MLP neurons of a small language model. Each row is named by its layer, matrix (down: output weights) and neuron, and shows model dimensions 32-159. Each number is 200 + 20 x the weight over its row's rms, rounded and kept within 0 to 999.
A block is one neuron, or neurons of one layer that tend to fire together. After each block is what it responds to, as a language model described it from the Wikipedia text at the highest values.

L2.down126,214,193,216,222,192,197,182,172,198,211,180,171,209,201,192,188,202,196,182,186,193,200,192,224,195,191,219,225,223,210,211,207,175,246,176,180,164,229,209,209,208,258,216,204,219,196,143,225,187,223,229,195,190,234,199,226,216,187,175,185,217,211,187,192,196,168,224,190,207,204,178,167,224,181,160,200,219,197,226,189,196,169,200,211,230,159,225,220,167,235,184,203,227,219,212,188,174,207,164,199,205,226,215,243,197,200,207,183,208,212,188,223,197,210,195,201,213,196,231,184,192,189,190,230,223,188,197,209
L2.down139,232,228,156,184,207,201,234,173,200,220,190,250,181,225,218,212,220,214,216,213,235,184,185,207,178,190,190,215,206,191,229,204,192,196,206,191,173,199,201,214,196,216,199,225,204,209,234,220,198,191,209,218,194,232,194,177,187,188,183,195,183,190,220,212,201,191,227,204,169,217,199,222,226,175,212,192,171,219,203,185,199,172,216,211,208,205,172,220,225,196,205,212,217,193,207,191,184,195,189,206,196,215,213,221,204,255,212,212,207,173,186,197,194,213,170,187,214,178,206,209,215,224,204,204,225,217,172,231
L2.down1021,215,174,224,217,185,167,196,244,190,180,205,183,217,199,194,202,209,189,195,213,212,197,235,214,163,208,205,262,224,218,237,203,205,217,163,184,216,207,182,201,178,233,216,207,169,194,207,212,219,207,201,189,187,209,192,184,217,183,197,184,226,207,219,201,275,176,237,182,198,182,205,199,191,166,187,203,218,180,206,185,217,231,218,184,192,213,197,239,194,229,199,187,192,213,171,223,192,215,178,202,176,179,168,214,222,192,196,198,216,259,240,188,225,215,212,229,200,207,192,255,191,190,141,193,190,246,197,213
L2.down1639,169,185,196,205,215,215,194,166,229,200,207,226,201,183,169,202,173,162,204,221,181,180,235,201,211,150,180,196,206,197,175,226,193,208,166,208,196,186,178,194,202,197,220,201,195,209,201,181,212,186,197,195,178,185,233,205,174,194,198,206,197,207,199,177,204,176,217,196,240,195,233,226,208,219,217,214,197,192,202,208,192,208,200,205,219,182,196,189,195,170,178,213,180,186,176,175,205,165,176,203,175,171,191,217,160,216,226,207,184,202,234,199,225,200,205,171,218,214,215,212,154,201,217,191,186,222,216,204
Name and number continuations

L7.down105,199,179,212,210,224,194,185,182,201,212,185,191,213,188,183,208,217,191,205,199,196,189,183,236,219,183,210,241,240,161,216,200,170,204,196,188,198,197,195,171,177,191,174,194,226,194,205,217,172,194,220,206,224,203,229,174,182,173,190,206,223,203,196,190,223,190,218,236,234,190,223,231,189,209,198,173,200,231,218,203,202,204,222,200,191,196,171,208,221,189,205,179,176,191,196,164,184,164,218,224,225,222,231,226,180,200,207,185,195,178,265,205,214,210,196,251,206,228,199,197,214,233,175,196,211,181,197,187
L7.down335,190,207,212,207,191,185,194,199,154,183,192,173,220,216,201,183,248,187,199,173,221,223,165,197,232,191,192,203,202,180,220,177,161,210,191,187,200,206,194,178,188,189,214,213,187,179,175,169,201,199,228,205,165,193,199,214,225,231,193,177,206,205,195,200,211,184,190,217,178,177,197,206,198,211,219,191,216,216,202,221,205,218,221,174,198,179,195,193,163,189,198,204,196,207,175,158,207,208,262,207,194,232,183,170,200,199,191,189,196,181,219,176,208,206,195,196,182,212,214,209,212,220,161,190,198,215,206,202
L7.down652,196,214,231,211,202,237,211,213,194,206,184,205,211,213,186,242,187,191,174,199,187,233,187,161,209,153,194,178,217,174,176,188,212,210,184,215,193,190,216,183,187,254,215,221,221,222,203,219,182,152,195,194,206,212,183,198,205,232,197,197,189,156,221,223,174,181,199,216,182,201,226,224,189,209,180,190,199,185,195,191,217,189,200,188,188,184,226,229,189,205,164,190,192,212,157,199,228,171,240,197,205,225,206,212,222,217,222,186,190,204,236,196,194,200,184,199,208,214,217,221,229,195,189,241,224,232,198,182
L7.down1130,195,181,166,179,207,225,227,224,171,163,216,204,212,217,210,193,175,189,246,253,218,215,167,190,189,202,202,218,156,212,229,251,188,216,174,192,207,213,137,196,194,215,191,220,217,220,202,218,183,205,200,152,177,199,210,199,221,199,231,188,215,201,193,202,222,225,186,187,217,202,190,212,207,224,190,243,223,214,179,213,175,160,218,193,230,199,192,207,183,229,177,194,219,192,209,155,174,182,233,197,197,205,184,208,220,196,227,201,225,175,202,208,200,206,239,177,192,190,208,185,207,190,190,187,202,199,167,185
L7.down1134,196,182,205,216,181,214,192,173,199,204,193,234,203,187,210,204,193,186,189,192,179,212,198,205,202,186,197,224,237,186,194,180,198,228,219,179,189,205,179,195,207,181,192,208,231,254,200,230,203,193,194,185,177,244,194,184,199,207,199,229,208,213,222,206,214,196,197,180,211,189,237,240,192,220,165,180,208,220,174,181,225,198,233,206,198,181,252,197,219,195,187,181,219,208,205,212,185,183,165,190,231,203,197,243,209,215,186,201,186,212,228,199,209,225,217,212,222,200,227,172,225,190,160,210,211,199,198,170
L7.down1180,179,188,205,186,193,210,198,248,201,204,191,205,171,218,181,212,203,180,196,203,219,217,183,217,199,213,182,202,237,178,205,223,207,223,176,192,191,166,220,179,167,187,227,191,192,212,192,193,202,181,209,203,197,182,185,190,199,168,224,187,170,210,182,193,207,187,196,214,216,186,181,211,240,205,219,193,178,217,188,245,187,211,202,184,178,217,202,186,202,203,217,210,190,199,196,193,210,211,149,198,179,198,201,213,211,163,157,222,183,203,183,213,220,181,192,192,221,215,202,232,191,236,224,211,248,205,166,198
L7.down1596,199,166,248,177,234,186,223,154,212,230,218,190,181,235,186,231,209,184,180,199,206,198,198,192,168,197,249,207,196,204,241,174,186,237,196,228,145,208,203,211,176,254,218,217,203,211,144,192,208,231,166,171,213,219,218,191,194,191,184,193,172,194,175,211,221,206,218,232,194,197,221,226,181,213,196,194,225,193,191,199,234,225,213,214,215,208,206,202,171,207,208,207,174,165,197,192,183,207,168,191,179,180,207,179,215,203,192,247,209,239,236,195,206,198,216,214,201,193,215,168,207,193,193,228,190,186,204,214
L7.down1778,204,212,219,193,192,194,204,184,223,207,223,220,196,216,184,191,177,174,198,154,173,191,194,174,209,188,199,200,210,189,176,231,224,222,189,191,194,199,213,226,210,196,200,176,230,231,257,195,177,188,226,187,162,200,199,194,187,186,227,205,177,223,180,177,237,208,190,208,227,203,194,217,218,184,209,207,182,201,183,163,211,197,196,231,212,177,218,182,201,188,167,175,191,194,187,159,212,181,156,206,220,221,187,222,178,216,220,206,187,212,198,171,225,201,245,170,200,189,232,178,232,187,180,209,189,241,207,226
Arabic/South Asian names

L7.down30,200,192,231,237,182,202,191,181,203,215,182,231,240,178,215,193,185,214,220,198,235,207,218,199,201,207,249,221,200,198,217,208,248,223,191,187,191,206,213,213,216,188,195,197,190,184,232,189,178,183,211,197,206,208,174,184,185,193,195,207,198,214,194,183,205,193,194,192,212,198,230,192,200,181,175,189,180,205,168,178,177,193,180,211,194,200,225,209,207,203,230,195,233,186,171,203,174,188,163,206,218,213,217,201,211,228,193,184,207,175,217,193,211,165,234,208,167,203,228,225,233,198,205,196,204,233,219,190
L7.down511,211,231,184,220,205,190,181,238,237,179,158,197,197,217,200,202,182,210,190,191,230,196,179,181,212,195,133,225,215,176,203,220,192,210,216,218,188,218,212,174,172,178,204,191,217,180,149,152,204,195,250,176,201,198,186,195,183,230,189,211,179,244,209,207,209,187,197,207,233,195,200,198,231,203,202,208,186,187,221,177,221,204,236,207,211,188,205,211,166,196,219,207,234,179,172,198,215,211,184,213,221,219,198,208,187,159,217,196,203,184,242,225,180,204,182,221,165,242,230,200,217,229,164,208,192,248,191,199
L7.down1519,180,193,192,235,173,248,203,196,171,206,195,205,191,162,210,152,186,204,232,205,209,193,176,132,191,192,197,218,206,219,207,223,178,215,228,202,211,210,198,212,204,198,213,234,192,183,196,192,187,209,209,233,211,197,218,202,183,175,201,231,201,235,209,189,223,215,228,174,229,198,196,185,192,177,194,216,215,213,167,193,246,198,222,211,205,228,199,226,194,209,225,228,203,233,187,213,182,216,187,207,173,198,192,222,186,210,209,205,159,221,195,228,203,181,237,221,205,231,189,239,210,208,226,183,168,235,231,233
L7.down1586,191,166,185,209,203,196,174,199,213,144,193,185,210,225,224,194,195,216,204,167,197,238,178,216,183,181,183,196,148,181,186,230,208,189,210,210,176,209,203,202,181,192,175,229,201,228,227,165,207,198,198,225,202,228,203,231,165,197,216,211,196,199,227,226,214,209,205,249,186,195,199,180,202,209,179,198,192,178,201,201,202,205,195,222,198,172,187,219,226,180,223,206,194,149,181,201,218,237,222,186,162,165,209,206,195,163,207,176,203,203,190,200,196,212,223,197,177,212,234,200,260,191,236,194,233,217,214,176
L7.down1594,179,180,222,185,176,210,190,192,207,198,189,189,195,210,184,173,208,222,162,204,185,216,207,199,189,183,168,207,188,247,227,214,251,193,213,213,213,214,192,216,219,204,189,259,204,220,164,157,216,220,218,215,188,210,184,215,192,218,192,223,188,211,216,244,173,204,194,239,200,214,210,206,199,194,207,200,195,190,206,231,200,186,238,239,194,201,177,216,173,207,212,177,224,199,204,178,196,234,246,227,179,213,224,198,196,204,201,224,218,173,215,204,232,192,185,206,234,213,221,231,202,187,208,189,235,196,194,204
L7.down1667,185,203,222,192,219,210,192,169,194,184,211,195,225,219,178,196,210,219,208,193,217,217,204,197,228,198,172,200,201,200,196,201,204,198,197,225,179,222,208,219,169,202,208,202,193,222,211,165,227,211,191,218,249,171,208,186,193,192,187,208,198,195,221,183,198,205,180,178,181,206,212,180,205,189,193,174,202,205,230,226,196,193,226,210,172,221,186,208,208,215,217,193,189,181,222,179,186,179,219,200,193,187,167,227,219,213,225,193,185,175,209,217,203,196,138,184,192,201,172,194,223,208,215,183,153,200,184,230
L7.down1991,215,199,174,207,196,195,209,221,188,205,182,231,188,179,190,191,213,207,177,195,181,216,202,183,195,219,186,185,159,188,201,216,161,203,217,222,196,192,187,180,225,223,176,199,188,175,177,206,206,203,212,199,230,203,192,187,213,220,219,220,227,221,224,210,209,199,190,182,223,193,196,203,208,191,208,179,195,213,224,172,201,201,195,181,199,182,204,195,221,214,185,197,198,166,214,204,207,202,243,212,174,184,230,193,184,171,200,150,194,168,195,201,200,198,205,244,222,229,216,180,200,210,182,223,186,155,207,184
L7.down1994,176,199,165,236,200,204,198,188,176,212,229,182,191,207,172,187,193,202,183,226,198,183,241,202,192,193,169,195,190,207,183,263,192,208,193,199,181,187,192,182,201,185,222,189,219,239,198,210,159,200,185,204,200,200,203,179,170,187,169,208,209,181,201,204,212,232,230,192,170,189,186,230,176,220,179,217,230,200,180,162,225,202,233,209,219,194,207,194,163,194,219,190,189,209,205,228,216,219,287,196,205,164,200,185,193,176,177,175,217,184,189,191,216,170,230,193,190,211,203,189,141,189,218,189,208,203,177,189
Inside personal names

L7.down8,185,214,215,225,198,208,218,205,234,172,215,194,213,178,172,204,177,190,224,210,193,223,226,191,198,227,221,200,189,240,189,187,186,235,241,223,191,172,231,214,198,209,167,187,189,199,201,175,229,205,215,189,205,192,217,210,185,229,190,206,206,256,201,215,229,195,236,225,202,212,212,209,208,172,166,193,216,187,196,203,215,207,201,205,212,235,240,193,211,178,184,193,197,177,197,218,195,206,270,197,208,204,212,217,199,187,200,220,200,183,178,173,172,161,199,213,174,166,200,201,207,187,179,207,171,192,200,229
L7.down157,205,200,216,154,209,203,185,161,177,208,159,196,187,197,248,166,220,199,201,217,194,252,211,176,215,207,232,239,165,186,211,198,215,208,220,183,208,187,225,204,203,169,197,171,195,202,230,175,207,187,201,202,190,206,228,197,218,175,194,187,205,207,147,194,196,228,199,154,195,174,195,211,190,203,212,197,168,177,206,234,208,196,204,205,200,171,230,185,220,191,205,193,188,253,194,198,208,202,195,200,200,210,220,244,226,214,209,214,203,210,192,210,178,208,215,180,208,189,231,218,209,192,198,181,210,189,230,193
L7.down1019,203,161,214,221,175,190,230,194,222,225,214,198,207,171,225,222,215,190,185,183,251,190,216,174,208,205,189,183,204,186,203,187,180,192,223,206,178,226,216,201,186,214,197,226,208,198,222,212,179,191,191,158,177,202,155,203,189,217,187,162,207,200,222,192,210,208,200,222,185,206,194,218,248,216,214,229,239,156,182,201,194,190,178,142,194,177,189,199,206,179,209,248,214,191,195,221,217,176,222,216,177,189,223,192,183,171,197,205,172,217,202,231,190,237,217,223,200,234,218,215,180,228,223,205,198,211,203,238
L7.down1439,194,169,207,197,185,210,229,208,172,180,249,206,226,214,200,174,207,199,226,234,186,186,211,203,230,228,204,215,182,171,174,201,204,206,220,224,206,181,231,194,220,191,240,191,206,205,190,182,202,187,203,198,184,184,193,186,214,190,192,180,196,191,197,211,183,216,215,212,211,220,183,200,187,176,216,216,196,219,206,193,208,231,183,209,208,208,183,200,194,212,218,194,217,230,207,213,170,193,254,222,212,177,199,189,217,216,210,157,222,201,221,191,227,183,208,172,184,180,185,196,213,193,215,192,247,202,171,168
L7.down1707,191,194,191,191,216,195,215,170,192,167,187,191,186,205,195,219,188,186,206,156,195,191,186,188,216,217,232,191,221,197,204,199,214,219,238,209,196,205,194,191,182,165,197,199,226,223,168,174,212,156,198,174,202,213,208,223,220,174,200,203,214,202,195,182,199,194,209,200,185,201,197,227,199,203,198,200,181,195,172,166,203,227,202,198,213,250,216,163,193,214,177,194,208,192,189,198,205,196,267,214,210,201,202,179,240,157,222,165,145,213,183,165,223,183,202,214,177,214,201,146,203,191,202,199,183,193,164,182
L7.down1874,200,192,209,181,165,201,194,188,206,198,182,189,145,186,195,216,171,198,232,163,198,213,222,205,172,220,214,208,220,185,218,205,206,200,207,188,187,186,195,223,192,205,218,173,210,222,221,167,235,205,203,179,183,204,203,191,214,234,209,191,196,229,178,175,177,194,232,195,189,236,232,199,152,175,251,196,213,187,193,193,170,203,160,188,201,227,222,219,241,181,206,181,215,194,222,215,235,211,220,201,218,162,206,201,215,207,240,201,184,226,204,175,209,216,211,212,186,188,163,197,184,208,214,209,208,154,186,190
L7.down1896,211,158,191,158,187,193,193,170,191,215,186,217,224,225,216,203,226,179,205,204,197,205,183,198,236,211,223,185,178,227,191,210,212,183,217,193,249,177,203,206,192,212,194,214,190,216,224,218,189,196,197,199,222,176,210,194,194,202,199,222,162,211,205,217,172,184,198,209,194,187,199,233,187,195,195,190,187,179,186,213,205,186,212,177,172,184,201,202,187,180,181,218,203,193,207,186,209,169,334,200,180,197,205,208,197,186,208,194,195,212,183,198,184,230,185,186,212,220,269,213,170,212,206,187,193,228,210,202
L7.down1902,207,225,195,187,174,198,236,203,236,220,209,153,231,194,233,218,182,185,227,174,239,192,201,201,210,178,194,210,192,237,149,190,200,187,188,218,235,195,212,178,197,238,168,216,192,177,195,226,213,191,190,185,194,220,231,179,202,193,184,195,203,164,173,169,211,194,227,207,187,186,184,203,207,215,214,186,188,196,164,215,201,213,177,206,230,215,186,205,186,199,207,216,176,211,207,226,199,190,214,210,202,249,191,213,198,208,185,190,189,167,193,199,184,191,205,180,238,187,193,195,221,229,198,200,195,183,193,189
Opening quotes and parentheses

L2.down268,199,219,209,212,214,218,206,189,192,203,202,202,195,169,212,226,192,196,170,182,207,163,176,206,205,217,205,219,229,218,196,184,214,177,226,185,226,178,182,199,199,201,151,219,194,197,178,188,225,221,191,180,189,204,200,174,201,210,225,207,212,190,178,207,204,205,176,160,188,177,185,166,151,149,210,206,224,206,196,163,212,186,207,163,197,175,165,204,176,195,214,184,203,217,212,245,199,173,182,187,245,194,189,246,172,194,224,188,205,210,220,176,203,180,178,249,209,240,198,200,182,199,198,209,149,200,185,211
L2.down889,182,200,165,200,176,147,213,200,191,204,229,200,221,206,216,207,223,201,168,174,196,214,180,224,197,206,176,166,185,186,189,212,179,224,214,177,166,240,220,201,183,213,216,193,206,183,190,208,200,235,191,235,232,200,213,178,227,161,188,227,214,216,217,197,224,196,199,243,178,191,196,220,216,240,212,186,217,206,182,233,209,197,187,192,195,197,185,222,175,184,217,186,171,226,205,203,229,189,208,212,200,221,169,191,230,222,219,199,172,166,188,152,197,196,197,183,208,195,199,153,225,179,173,204,210,194,204,197
L2.down1777,165,198,200,206,208,176,211,192,163,210,218,199,180,216,177,230,168,137,179,169,182,179,194,237,200,218,215,210,197,215,232,217,210,183,182,214,242,221,170,187,209,223,148,206,193,199,193,188,215,215,201,217,200,193,215,177,210,206,197,189,193,231,237,230,184,203,192,191,178,179,220,195,203,153,167,222,206,207,197,173,189,180,203,158,205,204,170,223,202,207,209,189,224,183,203,197,186,184,260,205,194,216,184,211,197,201,190,237,190,228,173,226,178,212,191,195,213,203,204,168,205,236,237,213,197,173,197,187
L2.down1878,202,160,206,182,212,213,194,185,199,170,218,184,196,223,204,213,221,213,195,184,187,178,193,222,194,187,213,198,189,189,211,208,244,203,164,200,198,213,197,203,188,195,192,208,231,176,180,207,177,227,213,162,193,200,229,215,195,154,211,186,208,211,224,192,189,211,211,200,198,178,231,193,218,206,157,176,220,221,186,175,211,174,219,179,177,195,209,206,189,176,197,204,200,208,203,241,200,200,164,176,259,233,181,205,163,239,206,218,194,194,177,176,214,198,187,221,173,197,195,178,208,208,218,190,179,197,191,199
Inside title names

L6.down1016,208,175,234,212,232,194,205,176,210,200,242,209,241,182,176,215,205,190,221,197,228,194,168,201,200,188,208,233,183,196,209,194,213,174,192,210,171,191,165,201,178,194,233,204,177,212,201,222,197,169,182,211,203,204,207,188,204,180,206,219,224,229,209,221,190,219,218,181,204,183,245,193,183,172,217,189,198,240,215,191,203,192,175,203,203,191,216,228,232,170,157,201,195,205,220,154,196,235,199,186,191,199,172,190,176,245,191,180,191,206,236,180,188,191,204,239,201,205,202,182,166,193,183,151,220,173,206,210
L6.down1710,201,209,228,238,230,211,234,217,218,184,188,183,212,212,183,201,198,194,206,197,217,195,198,205,231,221,195,244,221,195,193,193,229,163,209,211,168,171,201,200,175,190,199,203,162,212,190,218,159,178,207,205,208,216,193,200,206,214,172,229,251,173,196,227,207,182,207,207,217,192,202,226,239,193,206,206,199,206,190,224,183,204,215,208,180,195,201,214,187,217,185,221,176,232,184,202,233,214,190,217,185,218,207,210,212,213,194,200,236,193,226,219,193,220,227,210,212,189,171,155,207,194,196,232,170,213,204,187
Arabic/Islamic name fragments

L6.down712,220,213,210,174,188,207,240,223,213,200,188,206,153,203,202,174,201,183,199,202,212,226,186,192,229,170,178,204,190,213,229,204,207,216,199,193,211,185,206,179,207,190,216,229,225,235,202,199,186,190,169,213,221,234,167,214,193,163,186,190,213,202,137,170,182,219,202,238,197,216,198,198,195,212,217,218,190,240,218,173,195,185,183,167,200,205,201,167,194,204,219,187,158,179,184,182,207,204,310,190,207,192,198,218,192,225,226,208,184,237,192,198,163,205,217,172,240,166,210,224,196,227,229,195,201,188,223,181
L6.down731,210,167,237,204,193,190,220,213,191,199,198,180,197,205,173,216,220,187,187,177,207,208,177,177,217,229,214,164,182,188,197,226,226,190,224,209,191,213,194,210,220,216,189,190,202,182,211,208,208,184,201,208,185,198,216,203,224,188,211,172,175,178,205,177,190,206,173,147,216,229,189,156,163,221,208,164,200,238,205,221,229,200,156,199,231,216,226,206,184,214,206,216,180,209,223,198,200,193,206,211,174,186,200,213,219,188,199,197,253,225,193,201,183,189,173,194,213,148,173,228,196,200,198,221,227,198,205,206
Before a title or name

L2.down55,233,179,152,198,223,199,224,225,189,200,198,186,196,208,242,199,178,204,199,168,203,168,222,199,219,187,215,194,168,183,213,201,187,214,214,183,186,202,200,179,239,201,219,215,182,199,174,194,177,189,222,230,186,210,216,177,200,224,171,212,239,205,167,184,218,188,241,183,224,178,199,170,199,186,203,199,183,243,198,168,210,207,180,188,199,174,196,179,197,184,189,171,185,225,218,184,200,201,194,225,185,211,181,197,215,208,199,195,212,175,202,203,225,209,202,188,171,222,205,210,190,215,195,199,171,234,167,201
L2.down572,200,230,202,223,191,158,174,154,247,223,184,223,150,175,207,246,172,189,201,240,227,181,188,192,206,222,191,218,190,161,191,232,178,205,217,178,229,180,206,219,223,193,219,171,183,177,199,209,182,230,181,214,199,184,181,202,205,189,241,209,246,187,208,214,216,211,190,189,192,185,206,228,226,220,204,180,198,191,170,214,190,201,197,208,223,192,183,207,210,234,191,217,175,183,193,215,206,203,199,152,180,200,198,197,193,204,210,203,179,219,220,196,186,173,152,208,209,202,186,195,213,169,193,210,202,189,209,168
L2.down1185,200,190,185,202,191,217,205,190,186,238,197,194,205,157,175,194,202,223,219,181,214,185,181,215,158,181,211,205,197,215,187,214,222,165,207,181,220,171,207,227,214,209,208,195,213,194,199,187,216,183,233,180,200,193,194,219,154,214,189,218,206,232,191,208,157,193,198,187,186,200,184,166,188,167,186,175,222,205,182,249,223,213,194,192,203,184,189,174,222,218,193,202,202,179,198,182,202,205,211,230,212,193,215,224,206,190,202,194,238,181,199,207,146,206,236,181,224,196,208,211,236,221,208,234,175,233,210,177
L2.down1881,199,212,213,198,179,186,219,209,179,186,199,188,190,178,246,186,184,182,182,174,220,206,235,220,200,187,181,198,191,150,183,198,167,192,179,251,216,207,222,193,228,201,212,195,163,213,195,197,217,212,192,200,174,225,231,206,175,236,218,221,175,214,200,180,176,196,180,241,232,168,202,191,218,229,203,185,245,195,175,217,225,192,189,197,194,167,219,218,193,184,214,178,196,219,191,177,205,216,204,231,206,210,193,179,216,198,199,225,127,181,202,198,187,186,188,181,195,242,195,160,209,217,188,204,182,203,212,205
Arabic al- hyphen